config.yaml
num_hidden_layers: 13
hidden_size: 320
num_attention_heads: 5
num_key_value_heads: 1
head_dim: 64
intermediate_size: 1280
vocab_size: 3082
hidden_act: "swiglu"
norm: "rmsnorm"
norm_place: "pre"
norm_eps: 1e-05
positions: "rope"
rope_theta: 10000.0
rope_fraction: 1.0
qk_norm: false
attn_scale: 0.125
bias: "none"
tie_word_embeddings: false
parallel_block: false
init: "uniform"
init_std_qkv: 0.0227
init_std_o: 0.00446
init_std_up: 0.0227
init_std_down: 0.00223
optimizer: "muon_variant"
learning_rate: 0.00602
lr_mult_down: 3.0
beta1: 0.93
lr_head: 0.0114
max_grad_norm: 1.0
warmup_steps: 200
schedule: "cos"
final_lr_fraction: 0.0
batch_tokens: 262144
max_seq_len: 384
doc_mask: true
z_loss: 0.0001
train_tokens: 1276000000
max_steps: 4868
dataset: "wikipedia_en"
MLP neurons of a small language model. Each row is named by its layer, matrix (gate and up: input weights; down: output weights) and neuron, and shows model dimensions 128-319. Each number is 128 + 24 x the weight over its row's rms, rounded and kept within 0 to 255. Numbers have three digits each. A neuron's up and down rows have the sign that makes its largest values positive.
After each neuron's rows, "fires in" lists the words (lower case) most often at its 100 highest values on Wikipedia text that the model never trained on.

L9.gate653:094161111116117112131113148139111152107089107092132075139130060099132122094134132159133132117116131104098146098101130094150125094095125116122139138111166144106147133141112124152164178128106112121148085142170107142163107127129130096134103142117138084137112125135111107137114150088075125113083083109216111135132121117136144115162112112100147152117057116116079118120151150132137119144171139119141099085159078165149125148159103145117124137102127141129127092118121135124146085096139177181102145156165138092153164157148129137156133095088141092104115146136146121102171119124145129164
L9.up653:139116120132116161158111108137102125121141140142123096130124059120123079134105098097112127136100134123112103111132131118129174137173136126129126162090126138100122125169103125111157074158143111151164134171128142158089090149133165183141144136143150094140144148134123072130170121060137159106116113133147168163100124131131153140172092103095132119133117107145106140135088078139136133100137101167125079142135125174120114159147142093130107116160109121102148102124115135084081097125104126119149164100119130109143132192147129143136127120132137114133158117134124137157096098138159130125
L9.down653:131070148103108098122111119110163159074101108119129147128128111126104157137125136106167149107141156129124146135060129081166166144102106184134133142155138112154151124147119120132143130096098114127128140084125106109119144146146133127161148130100150163112116198140114123145158085110154147107143147134110191130116121164137137150162161136155077131139165168187084089155121106152131137114119134136121115107146125140146105116122114106105138129131117121159126148102114155149154148146140136088174120151138139121152140150096113165125106122138113112114127074114156143129149160109165158113
fires in: "of", "at", "by", "as", "the", "on"

L4.gate357:107197105138177110132140114124131149096139117117130155146097142082154128128141133089142147123162157100117091103095119158140129151128103092122161145119108109129102105137099110136120138103115135081107134118083154149109160157121133142149155108154157121131125159120096142151110155125112122134117113150160163151135128119148128146083080151111139125169143149087177142119147127110172127136131149080134138092098151137109119155150138127093132149159139142142105144127140123149098135116145090139132133099143164126097159116114118101109148137122145089154155116100106142125141188081142154060
L4.up357:126142122131172144086105102104153163145122166107112090123120184135168106167115143115154117079152121120112145118172126156166096109123143170143160160079085123127155131148109108116107099134151138096162113143152151120148170115103104127171148180116140124113134124145187124139122119170133092128107137152119113130122120163122098115175112139124149139160169159172097120116104136099116169105129087146120122121147133137133147102167114170138120121146108173130128139112138087138123129136168139158130126137112123105101103128165151151065122099088090128132151079106131145109146115099132120100
L4.down357:127164115119093121114107110124178090159147133154120165130142184159153091147144151089128150133141111150168114119148136174142115119126102140166103109131101143130142081122097129153066117140124157107115153128111116111150123113148079134146116096138147103081145119150159091083128141173122113142148134165129106138156109129142163100133097149111146130146098129080148141165137157112135132164113119108148105133128142119159134114141144151115183110114131110133159108130099129180114162140107147139143106149137183106130140088108127133126166143136096133136178124120145123123085133145104135097
fires in: "of", "into", "instruments"

L6.gate1218:124087090129110132112149117090122106137108135147109171093119077124103121155073127155149080112148139152159112068103122107139107116114166151153181134153125105157115096137118118166134134116142129129081105091158148137109186104142113114096150125150149115119116153134135146115116103132122119133109153142109139156108110170105186069114120093143160149126150115166151146138120121075120162178136140118108090095129130131112081138127185116145117132114159118167141193150096121099111136150107160107121105140129146077117131064139117148108125130125173121117169115141103125110142142127132104141
L6.up1218:098121135112118117124189136139092119137154124122155154135130137130144142117138109181115137106148149145128112098238137108155149092133116131112144167113130171112141151119113155134137146133109082118157083108140149110114146121135111157146136119127124133139125162151101131095132114141127102111092146125131148149110150100125149120123122134117166170140142164136125152074153175144142142111143145093149109131148088137063110162162147133127097081155138157173123167123162111110129122121156153103148084122153156095047143122138131148106137148152082168122117144112111143080128156155107142122
L6.down1218:140142114123118135130082121117131097114137115138137134175104149139145111146084133135125149130136116147141141120113141145179073117119161160138139151150100154143116147121138085138150140130144089111141134132126129112136103103086167135101139141090136151118144156115129210118137120120146093112142143168144128153180129111102151157100131146130106161112133105153141136118112112150117129149164155116151120122144161139127120096145121115125049100118102152121079137137076127110088106161069144144135118110121099119122120109165094123162119121144133091129124112165130133157122122155105149128
fires in: "of", "to", "as", "from", "while", "into"

L9.gate1227:122112144093109168115155151127136087093130119144083135145107123139149123120089135136119086103102104155114118154131150141103170168117153088084119131152097139111180124101128141108172118114085091160113148112119101124144135106100128096157137151122137139144132144139131123137120154105114120161131114144103132150129156128123171118144069160135095157120133119124132091059180136114118135140116119090089147120154163143128064103122121139109123136117133125073135138139100127129108167114136168106124124147170139139142170133118110120168149120118159147170112073147136126118136106111135132135
L9.up1227:071097113141135133101173165141087146158086083158135168152169118112130122139087130127135122101118151119188134097108156147135124142158134119158099115099100111170112160122150164100112151132180108143161175160115156150139145129155153140111074112169106086094202151157169109080118129096090093142102149124141133138116094148150125142132135113113168176135133158111120137136105148117145098153123111082105108133130115134146131093129149118087169151112113139126127118135145114103115125138076121095098087140117153148151124143086114118151109110146099126098152168127159153118137123098099132107
L9.down1227:130128160107157125144140067130101102098129134126145082141095112122145125075132109146127101135137142130110107134059146143115108141118116115088121162154165145133072109146142138117133167134125128133109102148164103124139123102103121119142127125061120133129094144089146098168193103110147138123161122126123131148110145145158089128126083120115125161126138148114121117133151122162145132126096146132163154107139146131146149117089155112100122134171148149158180136129118095124114119109108114154129142119100131139116131138159152150137118098123110089132117102122145086120184114101143116144
fires in: "the"

L9.gate748:118127133146122125130113170123155126168151124128125147113149125109095155100125111123173102079129133135114110164094151159142109123125120131128178136125097122091104174084098089145133141123160130149146087102114161105106094134086162169134122149133117138117076138130175090121100150145117112113139137110120127117126136097152174145101107157143104127118077132103097141088123156142127130067183172116118130133145115144137128155137155122115073109098113135114125121119145067103131124138114104135116119152123065157118116086111183108138158082110113183132123135141126135129103148103147137105
L9.up748:146142105072129113117150104141096045102155104129160143112105112121116075122138185133149126148134104111147109117110195140109081158101157123116115102139127111138109160119136109113168081127105126140133152151115179066152134126052095156116133168132109112121140117107128103102142113163082117142157091083138101157158118100100125113135140150154142124117107133127146140161160085096127118114121123087118129137125145141144162135107103122144153084144157116143117099147134134140129145164144142131114126166109132198116139134108153124131142111120140173119130133130108125118129127117147114121
L9.down748:132105134092137167147157092124139070149095146153146138158153147129137129112115155118106106117136159094114166096149107184131103134158180120150103159150142107110102091100155118143115109141098140090141182101105119150142062118157121131114154111143113114116094124141108091116117116138084095098180108126102090110136095135132098161125108140152114142106162125145099100149109131135129117169092118140141151098159153135106136169130108152094103109153165134138167070113126138126137129128099131115114117133122129118145164097128189153139093145147163151146097154129154133122166117080084079122
fires in: "the", "an", "his"

L7.gate1104:120125140083136108125122147104135160151157118129134177102077122126127126147110120172151095123086120103128141162078118074167085185142157121108160124141122135131132128149167158115076113131168145135142088114187173156129165132107114109091136134137168155111081124143139126153152144136143071132142110131127095159167133138155138155117152130111108092126138098129156122149082115097125135172129148151107127164131084138111106149120091129108112098193150126088104105140130135129145118090098118171142138147106098139141142138106088121119123142104136119154127139117188150135126114112176122154
L7.up1104:126126103115129124172107126153127114139074110118141161155083107108169109168109107116159142121166146101130193094150123108102146151145115080132118059133151138118132124131180118135109128114118114155153099158109157124182120115075101105135103149113160130093143108135111132094120123129101103109102147138093140135096122107091127128088122152105122103083124169141163116119098081099137168139130124109153107137107113125089113085097135132151130130150152169117108096164132123111157096136141119152131101112117144123149121175131154126132113118115086142147173134106142156164147173124126142126
L7.down1104:127100124124126120086130101095102139133117190102145129128124160112102105141083156129124133093153096138137157097082107126105125096092096150137125143112131098147117132106118118135164174142125092165150113106107135138148151112119108119112118120159130123151095128153126154126108134124141098128206128150090128146149140150068167146133130169105102177125151101130098144112146124094143157094130174146177150155124116106072156104125152097150096159091094124144157165139153168133094086143154094134147120119116152114153100131130142134125111075106158111146127148115131146156111138123156129108
fires in: "most", "the", "many", "around", "outside"

L9.gate960:142120149132134148132141137105122117161079157136130113130132080132144093099146138148109129148142113119104138133120151120137111092105145101143103131102132122144152056167137193133111121168118138081118116118120125142164129117128134139146167158135149148137115167108102099127122130177149096158140091157140164136097145130136106101153131139118142086163139132117144126123169147138172117095124106126167130176145128109116128148130085144150151125140097135108078144111122073161077125143123102126141144095093117134162140120113106155113110154114163130106128094113096101136145110152126165127
L9.up960:121118132145150151151084133111171103111104130121130147088180136116111159125141115162088163094122125072102182102105120154119123111145098111109111114095132111153111092140193161124109128133151119143139145162116133150167119127122092107139149197141139117170142164122083134138111119134126115169185112092149127140163089145144094112119098071160155125123098125116135130117115087161130149123103128125127115115162166154099145140154119098142096143116146132134114171167105135131133093130160142118165148088127149093124116171201141099135126157145167153107154108125094113144132126140108104117
L9.down960:163115158131151168090162132145166142122140143143123140117141138092137163126120126156151164111133105076117103072083066108125092123090119109108125105110126097144097141171149177143114123124136129111134162146115123159170132143137132164123136162138152144133139119069152151118117167116164098153184178145115139156128109166118079166125089112073128090161093134110131153129121146138120141132088129100135161147157131142122151128140144094145149151115130108114148151112150119118119107116149147103149129172124125136105183076095140109143163136142118124137191110125127128099150092144116099140
fires in: "in", "is", "to", "was", "not", "appropriate"

L5.gate305:121136138120078142107132100075139121085116142128117087093173161111126144089127083092138130159079119193104186137118162127111145155088112136151146130110142128113162151086101109150103114142178123110103112132112157118106153136148161149150142129107107124109126138084135129124123131125111120112130173088133129129083135118139121112108130177115081131114115131140141147115070151129098123170128121102170144133142130168169137121091124156136122163149142128151125169160084081143102121155167140112120131155154104133122121107128109107109152135095124152174143109130087150110128086103175132124
L5.up305:142118081151149154154177137073136153141098130108124155112128089128143083159131123118141126115160136121103125145121067096132115064139124120145142150164137158131147148132127142095096153105146128115094129119126073092088136148133129154119128178170135124105089123111130139149123175135137136143077122104170086096157144136153142126194121123104199147138106171127104123172165113124133143117123123123088128155154099132128116070142152113127172109100138117134112122127128141131097133160098123110098143159120103137127164117153115120102136115069102158075133091125139157109163128117117119143
L5.down305:105075106101095127076111073118112118126096129151137110120142111108139121127118128150097145150167113129141115099168094163134095126120093132119130170109095163141184123115139168097133158145128122143100146108155133093115078150161159103120128143139122111120129132158122106133147171168149157133107103130166118130108151135151143100116123168100138134162111107110113100183125140155130118115109113175120113135148114089128125082138142072129165120185134169168129140102125122176148114111153137126119162169139122110108095103104196140075129107090097118151133145141144095133156131133104113111
fires in: "to", "detroit", "into", "israeli", "israel"

L7.gate38:094129120125164152130143123188126105091137101134133120113129096130095138137156088144108094090137120120162108162082109091123151121127126147139107089127093142127136146180088142130127180123155109151124120140146141155132123166131136127140146116178130082126167150151112127131125114119142101144134128154114136119131092130159167131082128152150147160127091119101186073151131141141156141121122095150121120092121138118103150126085120090121119109133111137114109159180152121129119122140149095088120110112149113148147133107147144153117122152148180158112145093103151101077152123119074155127
L7.up38:136125108068182125122117138139146137146116142116129150126130109089159131146146093151076107136109120065113152135129137109107180147127145106132111130102119096151105127157160145131166155126129125127144130148095120111149110119167117193176139144108131122160101109094116071135130101128104091098119098123158159171120123145128109141156126099125114128123117159082113145134159060104149122145145144092113135116164131118100133120125109109085080123082106106128128119160158149132126142110119136092111155133142165049162155135115120071127132068102117102159137150109105121112146111152113131114
L7.down38:110094084127105115135131095187112153123119149131154080134109148100134140108157112094166121168136174138159125110154134138125081111174161123103134187123124119130166101095162124117110135111128114132099114108091120083144099135116123169131110118106126136125148097114141165147154136139122130080137102165096169103117184098168110120118118138109079110092139138140094141110139144116109148160115104146121130138114124129135117095098102125131174101118112128108123109104171094115125143126154120165130133170134116116125103127132091097124113116161097136122080125108121138155101120115135123109
fires in: "until", "a", "since", "to", "the", "avoid"

L5.gate613:106121108155127122104107122122078118163120093098112092186155176143130146121154113100157114101106153124119125150118159171125110139153115114115139150127146110114135131166114127175117108097137181116104122110152087091107118166142154133113166149070160124127152142076124144116131094103136139184110107143107103106149137130163153113121100143139132125122102064149134107100159131106154149199141140118139135121094096104118109143150125129129141188102146130125132147149110138086110148086161125079127135124141141100132104120140160137129120145163102134140119173112138152135160131120074113099
L5.up613:119126148120158116117148098115140130141122131127154124145138140145119088041084100127125111170153130138100127102102101112115145096114119139142101148135122153139134118149142111114135174110158144096134158127124108132132148131128134113075145143107112100157113133093106099145123139141193159169171104125143128152126159111145136140146162153161124142135114174139143071127107164155091126114106146109124154100173176135116124114105038130131114084108084126081111120107132112112126126153104104131099068160104127153154129156162135113114123141106125124106178112111077160083124115134168142109
L5.down613:136160130150118132129140147129149123129168141116136130090128082109145091140105166134121109140113165111109139063116144133099124147134114138107148119118095148082133100115141104084104134139118158076134119157131098107145114112159125120113125108112134096110143162185176123152169138101087099067155125128139145119135111125114122128092135154118113160171119115131120146142170134133140114152133112125085111111193125147092113123127154133158126122153163135099098137123115125156141115141126131151116169110106160125143159141082109139137140133136166156132151101135141114115107160138121102109
fires in: "of", "for", "lexical", "feldblum", "died", "isolated"

L6.gate414:178129143155126134146140133128117145083136159138130118104117143119150130122091114105175097120158105146116088130117157124124148113089117094149125128130147123089117135107140137112100138181140110130141117137167175161100125115121103061077153108134109135128110144161147102128087125121118137111097160173116151120107119129124115134178148127140152126132160123095087133156155147144116083133138188126121139152088148114159106150051116154120091097112114106119098139082143091125073148155095141098148121130126162172133120144157126123130131131091122110117108148113107143132115133093128139121
L6.up414:098103176100106167146163144146130169121167138128133162100164125127112141150097125114108126120128092112140107131183161101106150149150153163139110124117144134167189119133120142089136139097080149114123117132116128102114119120121093111112122138132144115109124116088140142117121102201157130115104121099139171121155134154136119141108129109148099145133142106116106131132141173118107117082182169149105111134095094160157147084161131162108166130093144113122122134087106057115118104102113140106132098094098128140094107121116148165112121150105140138109170127105160127116122171087155089100
L6.down414:142129162135124134143113136154128160111133157151164147112074147123097115142103101170118137114119141106154101118114161121101099117113120130103108140109115145134159096143133113107120123129138106126132102144082138162137157118136124068116136072093095128125113129166204110102143131130111147101175094084119155165124161138126149137156154156163116162164072120130107106149133147153081121162130122113143110193136104160114158139125118136134089139110103125129133132132102094113113100136147118132090126133129125156152121100133133136108130083117103152116161123127154128128152167162141157164
fires in: "year", "years", "months", "month", "break"

L2.gate389:095129122146171145177104078137119122134149091141138084120143118136100141112126124108157113126183174136166134168080121134142094106047132090090115101120099146149185139150156113093176098102151135121138160147148160137136118160095142112132119146100122132111131149113153135121107142160103107145102131120127111150122146129141131140119105144130149152102132156113119117153161195136191122143127100149129118104118132117151113078133160107144143132149120092116131155123113110098124109131152103100126121122165133104124188135085135163110134086157130198143127113109119149126104118121111121169
L2.up389:127116147141153125118099110145115158110131080131102136162177093187107131107102145127108165137189149116124131140099133088163103109085126096100098105146120137126166128183111109112143115128109111121186147140097148118161112185119142106164128118120081114109087133148110146136086121140141106135094105122117145128140120194141162147104129095150171122098131114122160106158100169191158151111087069143145110159090129141134117136179143139151152114114095137142136136168117104109124120143135121163124158099151179124123162088135114127133151132153135129145134145090127164104149097149119156151
L2.down389:163151128144164133127117103124140146131096122124116149126102142130151109079166094094122165127143081098123145186109114134104163117146109108116120067169106116136112155106153094153127100142131096114128142157111102143125110145113127158153162147131118125127156113151143156154147120169156122135123160116131140119161084187135182170122107135139111134117157130115141101175125163153159097141097115138152107135128122118157084099123124133163124100158108115117115106141131155101148134171157088140120131119114148093116135102109093079137154108173135114141133124108148145061131148133102146133
fires in: "in", "international", "incumbent"

L7.gate942:070082148079098133161141126129128120087121121122133111140192115120088096156180145136144088107143178119145119126129110134124142102125115115129147108106098174154136135168130117131118121135123163135170103112126133174125125174099177105103095162107118127151146142073116094132137165135118117158149079122102108160115128130103156133120098117156130127129132136151095130148161162145131150075135103125154149145105139120081132108129114087139097120130127140093182098095125112145128113159172150095118069118152128130121121143109120130122142116118123125119113112078112109115133089131102117104
L7.up942:096091131113102131121105164150131123083131134111107127105124091132164134131178150116104099102099136119094117163111138144120135139127125126131112125136161163157172123175080096147131091143133122135123112131124058190137130122127174143110138132124107137147111176124139110117171131135138098148167115101118078121157103146113088117148114135115157135101142125138100123104078105134098138108080128119138098153123098147069154082134138159102105123114178116158136127136168118159132145129173149146118106108150151148121111117117106135128156171125131117125130112126119120126156150137099151133
L7.down942:095109139132134103123128118124128102098131154132143107107109146106119148089130147149104137128111127108125112138245135125129133126169122120141093117156157114130113128109139141133137102149126118097123182148137132118113154132142117130116127080094143138127163147138122169120162143143142130132202117129116102131114130111106112123162107068124094107123131155106093143098074104143112127100144139151137125102108110116122110127162121101100121124117098149109149174122132120113111139093129148123101147158148137094169150125109106119126158097148106147161125107112115148118098073084106128161
fires in: "to", "had", "for", "competed", "in"

L9.gate222:135087159137175125120106160108143153144114131090135116116140095128099111110113145142145153141148136167133169112125152153122130090134165122158145113153134109120091120159130111078107126162119166113117110062143154079111141114134156119115126140097165080154134134171135122130095089149101149100104155115104162072150103127139115094134098095131120148119108136081070144092105125120149143134121146146118171107171075109134115154110114125110105093124115113109125148129094115125168124110108143122130084163115135080145106166126116160069126147174168127145114158100111115136127127151130109117
L9.up222:100101143132160150146129106133124145120110104133149126168145134154142155087100133128112124154169094130123091137175138147149132181162124089137115132121142130152094141145152130076139122150099119160157178110121127094065122100153160163121097150119095086149117147159069111118165158134123134130135161152088083140127089107151108122160122138145134094111130105173148144136102158148121129104129143101101104151143146120097121132131133124111148110179096158138130161151148130142090105101096146130160106163106117137165101173080139122124101141134074136097140099133102110141092157082120109100
L9.down222:169091105111130135138130165195153115165143124127157141100113117125123130157135121134143110099139143102119123145202112081141103156109122148136138140154138099156111143133124085125120093135136169169074112113093169121103125143121100147147145136149145154189138092095101112134151130144120136119179099157117181164098098121135130138127113167142103141110161141180114137148129117118122088117145120113135182134182141107095160158125124148147109126112088092154126134110096151074129177114115133111108104112116087103141153186098125104155124127119124161131122097147113127154192170150130147105
fires in: "at", "from", "of", "took", "held"

L7.gate680:117122104132122132128166147137137119154105117151171104111104132099089146130107126170137108132167175172092120124107046153150144124112070140123084096111088137101158123140128187108119124120117146115159141129170165103154135158119155143149094138127119172122123101069121136107149109144153117149096138159090173155111110159101135154111109151106125142177105151113143138126115091122156112146103139105105112134143115107108104070090128136120144104129129112155111157118138118091107126124138123119129129111140165125105162173149119123060133117142122164159120150152135130106154137186120110093
L7.up680:141142123123092104134139133143136170130138119127107147116156116159162118151176136157098128168131171133088129139092132103110150132160097144203158106091119111129108173145116152135149143117128113119122121125134080155127124109087091119096130163097182149139151147157114161141161158128120148075124119152121141144140114140147131139136119173135127135121141136154133134115169119125157097160156086199081150107151182144078133063135113170137135111145124154120115124171118124121142108143136125154082147107098153142121121108161157117094137119098129113133145092116109121118116117141137110121
L7.down680:108127131098080125137143105135133127136104142150080103089149178129138128135097119102140178132091075102133132154113163150121126141136087118136109118136090136111095115119180130113118103121140145128138130135113120135119136163142089132151138145112140127136111141143122147085160168184110144151170157158125142095138117167129160123128132163140135115141115138112181137116114139117123128145126134134117149125124124104149112163185140126110117107166130134108115135110144135110134130134151138056081131158112147115094121094164134113106168136139109098165123127169091141129160146115145155139
fires in: "after", "during", "following", "among", "of"

L4.gate468:117120139141146137109089130152137121092151153100122132137143144133091092127092097158123126156150104131155120149103183093157081184132133123125163152153110173102104123151146107132160162129112098082078102111116121128166128127099146140097097150104109101134166131094107109115126089133132119117169135145113118144111105164149107108130112130163072099155143169117133123111158121172119071170148140120114146108128187162137160125103139139142119143191148141120139112138132093153121143088137160107134122135105125145161139136151137119162095098145125111141079049116156122153114155113156156123
L4.up468:128148170133082144124118135123100153100085150136143123126161143087100127108122118149137151177166127157135112123148132123125108157104193127133161122151127110130105087141134104118171138128128127110124139129113089140154083132082163112116087110131103142167115073097128125110129131151091112101122128127137178139104097131142109097123171151138115091137146144101084123117129139137151154140100149123096177144106161131145127112135156104135129155137167106121131125091127129177182128115106107138161130148130135129146135156158152078147148110107113137130077131108145133096110153110095134110
L4.down468:117125129123147138152128132155141141126100094111118146181063172144127120129206117122118163169139067115145106175103135130140129155086114138125137119104123133128149106139140107108132131135140052114133098144114096162102105135107099128130139147105115166113146113101133140115104127139134123135145139134144156106132087127138120133155106152136104148132122120133138081151118149132156112167135118147147089117121131147152120105133138149096092102150136095108150095108146093113098111136134130108093111151174134152120185116133133161136115132129097095160124091114188109109100110121113139159
fires in: "its", "whose", "their", "itself", "her"

L7.gate504:113141154106143124139169113174094122137125111077170151140099121125112126123142116128083103140114142127184133131110155093113150106182122167150113128153091139118134121145127115151137101115138137095106126167105067142118143088148130153110104119139138119155139113140125165116110102110127193132126148107157067147150145159115118150127150197155159083129117140146159148127175088109133139163109186134117114146172106082128172145100113107127106129121142152128169074092139102121175149167101124138107163128127075165142113126187146144127129126124135148197147151140143118133134132139140137139
L7.up504:125121121127126124131138140168108096111176138131091116109124135131149137114142119086163165116141112095138119151141093143142160096169160171106156179082121117109143137129136133149111117097060161091127147146110143113145108138116145151159138113115138151116176123168140151164138118114145156145108125080120110137127131154125140179122110121126147181149116120138189173123116111111078126134143145101177112130163113067143142132118095131067138088110111148121161170127091108188163148118094101092166132153140098110114162151118149140100123097171157155169139127137092115065118152131174137116
L7.down504:124083124114164157152134117108137132129127123159167143104106144087108131121093093160112146159109128097139133111112121140132127139151207147109075167121166140103144124128113090129160103123158155085139104114132137097154109162125146101137089119151121115131119133124110172083121131157149121125164186149143144147144093133124140107119106061120132096105104146134141137118111145119091124152106163087144132090131111127118113120121132118117126108105144124137116095131101079106118091108110093132121098157126093161132115115151156153102118128143090160149147103149108122122127091134152126136
fires in: "there", "it", "order", "addition", "did", "can"

L7.gate972:081123126145132152095161136084124136143100138156110124100117115127136133150122122115117128096122125162123147111124093156128078162153125147110104220128119134113106120094106178114116145105161136135065125135135145152123138113141155096130137142137118124098139130121065107089141138143155143163132100152148098077132136136118137147144118150100132136140095130125094122156131157108110097109119092125133097143135128166137156125137112099113129159136178125089130119146113154093071129133143169103129134133147145124143142144134131121173121118141118131153097104122101105137139126094100111101
L7.up972:107107123120129084139096127137134101089124083139118122138162130126155135089109139161128138120132144093108119145166133104149155098120133108159127116138143087118162091149120163149121159095151137128156125126134139103113138086062153141118117117142110181130146121136120124122134102108102106130099132175127127155106125169163112123154119105078140111150106158103097116161130170164144148154138105076157158127103107112136149109136148148120135105142095130141082115143098133139106113133135092125114111128126144126134156114130088124089128178147113107122083133127088137159138168131107122152
L7.down972:146114173106154085131096101139134128115129110172145180110184113142134141158138120108144119146117104110175118157150123146118163129107128106140155126128144059146143137143108108110139151097114114095156138150152095122111149100144118133115143103098125085098101115133144157115096118157135086110099132118095153099104186125142121126148127132138118100118176138154175143175089116097107110110132129137113151148124094145180112131130105141136126134118143141143108073137124141151150128133126132124112124154113172168132114108122146117117112148132076078131150112102125188147103121108122113121
fires in: "from", "of", "by"

L2.gate1226:114110162092129154158131125091210133107166151119090109111136153151169153114138137135105098112113128158123124122162148109122151102133132105095127179088155160129131145147178065165132113178151128131127118122186136105129160123120106128120127135114102130133095131102153117129103137163150108164142147100095126155126154168077158128135130124136095081132109139117090098159167135115129137144124099141123120136133107162149112152104102125091151143131098088145141079178116153151115174156120107135112078135145134086129091149096116133133129144145178126138132147129130098121065130089124125134
L2.up1226:128140167122143186138154103132159117118122124171138143141100131133107130142139111130105110118086114097141105115083120147157137118121124139141119177098119142110157115129122182145142128093167135171129155137213141127186153151172117129095118091141079132141140142124105165144091162114141154092154109122104130197165117095114172134175138116142121149126132139107121092157128140125123159136125154091123134145152149085116146144147123153141126133145184109122155150098087105119140131154124125140101116122146101109143156141081088149093135147080151126136172149127097136096106137133110141139
L2.down1226:152164109093138127154144137125148133167123148127128127116160102164086121161105143092124108071133136148172108079170138128159110130131120116141108169131140141121115110140127081171114128131141135147088153096146157153162122147140104154156131126103104140157128139096119185150120154138147076166156140146108103120164150119147125133175122139169134132095144164171147116145141123115115144099146107142149157148139106095119149126147129119118153150151144105121123119211091121110115119113137128127155099094156100111174108153091076132102131156158170133172143168100127097105146151142140112142
fires in: "new", "first", "personal", "information", "newspaper", "business"

L6.gate1025:085109145130087096140130127120157115099135128103117121099158137110116102140110146111129088102147139116163106177063164167148134125136155134141121119146126080125143158147111111090148164110119076126103087105156132142109112120120136086144115163122139129122108131125115081144105151115145107134128132153110148133096154108159139080143124133099101109139127099144059190120080138141119145150106155104140143134139125110118133113135169126111105170157149136096149125137122111127117149128122159103134127156177145127122128168108174168176143134092135120141135147129119144122110129165156120121
L6.up1025:121147113138172144129127130120145152132126083088135104182140107117152115090142123147115161100134097123107134136185103161124151126079110117138140134097114121119183152127153126146120139097120135111120145130101117149138088135109116107114114149064151125154112107147133088140142108145119130152108126092141136106111170135158136107089157153141136136127102181153106103189131154135172114131095122118152128104158094122158175125119082098116126125152101090125142078168144106150149116127141120076105083116109148131134077126116106163145109161120139114113151114084116114090105093114143141104
L6.down1025:122147128108174128120129138078140107124143143140148135137114117090122161094125129133142163091185122158134098109122083121141112102124114126124139164124139101149130086078116105141108154128118115099113117074139125137063100120151125118136139134147147142145147099127138108132146149145090149180105095128142131135215093121114141156129162182149118111138124173125138097141131148120178139137076156107121128124130117147161121077135125125132077047156101140112122149171121143119145148118103155101129099166164162121124148101164124134142146129141106139200130105138126133172122134134134128136
fires in: "his", "s", "that", "its", "her"

L9.gate380:135108117148068143091148115112139163078126130125130135142172165138127129153094116157155116122119089128118088131112129101139123102154145135121135113124130127120128119130139148093087088112127145129110119108125134077140107137139116167075119170158158112134190111154155125140112140144118156155103143147130145170140134086137114110132126096140108115115108136154135140105127129114117115156165091128138073135132162132108142143125125103140137102133127052105072114160158132165131157138121086085111160104129165088108130118090112141128144131094181160146074140093133137124121179137142112117
L9.up380:133149105162130083106147132105148134140149094129134134091117138180118156142066123133121147128182115109149125129170156082111108085094133139133122099116131069123123117106140120085118122146149125123097152131149131107113150126124148129105102145166152096135121099142139114129104124152119117157142120121130129129140136098147148119150124129156150130124102161099129151109169134172139143117146106116072158142132110123109136120105129135095141143100103096104107131108123089104093181156136123119175102113096158115110143095127122087136221114118142118161141088132111164117142099134112114145
L9.down380:187158120141138114182125137173127122159111127141129105102107128099136118105115139139147110159156117152145158127130137094171145094105123110113156104117141103178115139125084145113131112119117097151148122081095084146140133109110197153116163158154133181154130159149089102128124126154128132144144131087133136119176098152164116127140147180130107133102137185131116135105122114090105132174116145143142106154126114135169117124101089147159122103161101088149133174119170109143181159092129142132095167121121174190120140112109141121167120145148115142129129144043138174113118164113152126143
fires in: "in", "march", "october", "may", "april", "chart"

L2.gate275:121109141082180108112091128155194128121151146134102132147166124140151127070122142117174138129110132135110117179141146147126153139141148089136145165119108097162146118132105156122146123116163168112134143119122119133166117099146131101135118072125137148119123096094139157097162129143113110129146110119087135163159090102139133119151152114100187158125107155117158138123117121126154117145176112112128150138152117065147102130150102118125155141130123156132159142134127128139150124130116123118138146136126152142096134124090115183143150132129103103135113179143116138135091154139154102092
L2.up275:090164121107112177104126138125103133100145144155155148125116135140149108090100109096093150124124144100159097115172128188143092126112124146134131136111090088111104147156079115149106148139157111110155159108145142119126130139106147098149104152116126147129140128133137134142162115153164069123116150166142073131136141160147121158110155111149105105170144088110100151111115131174108121138133107134128154131150114150108100122139146097130097181149122066122081108119161166127129152136117154106108129174139125143124112154100128104112141126115112065148077119118189133126113154115120121098
L2.down275:133224132127097121152143104108126136140096114123145149070121124123123111189118119123119125108117151152135135125182140143163126126135119080115170075134137143111088108142141155129100110138133158124151133131125154145107165126125094130125113152126171112126129123139090121125093126119138125109120112155165136086175132134119134170105110098134129080146137088113100122147120131127041139137143132147139136112103118150178139139156139104118113086174108079110123112129094120125117159179137126135135151143154168142113134099159192156116161156145136130150116126149127157094129111134090166117
fires in: "of", "councillor", "fighters", "tour", "win", "fight"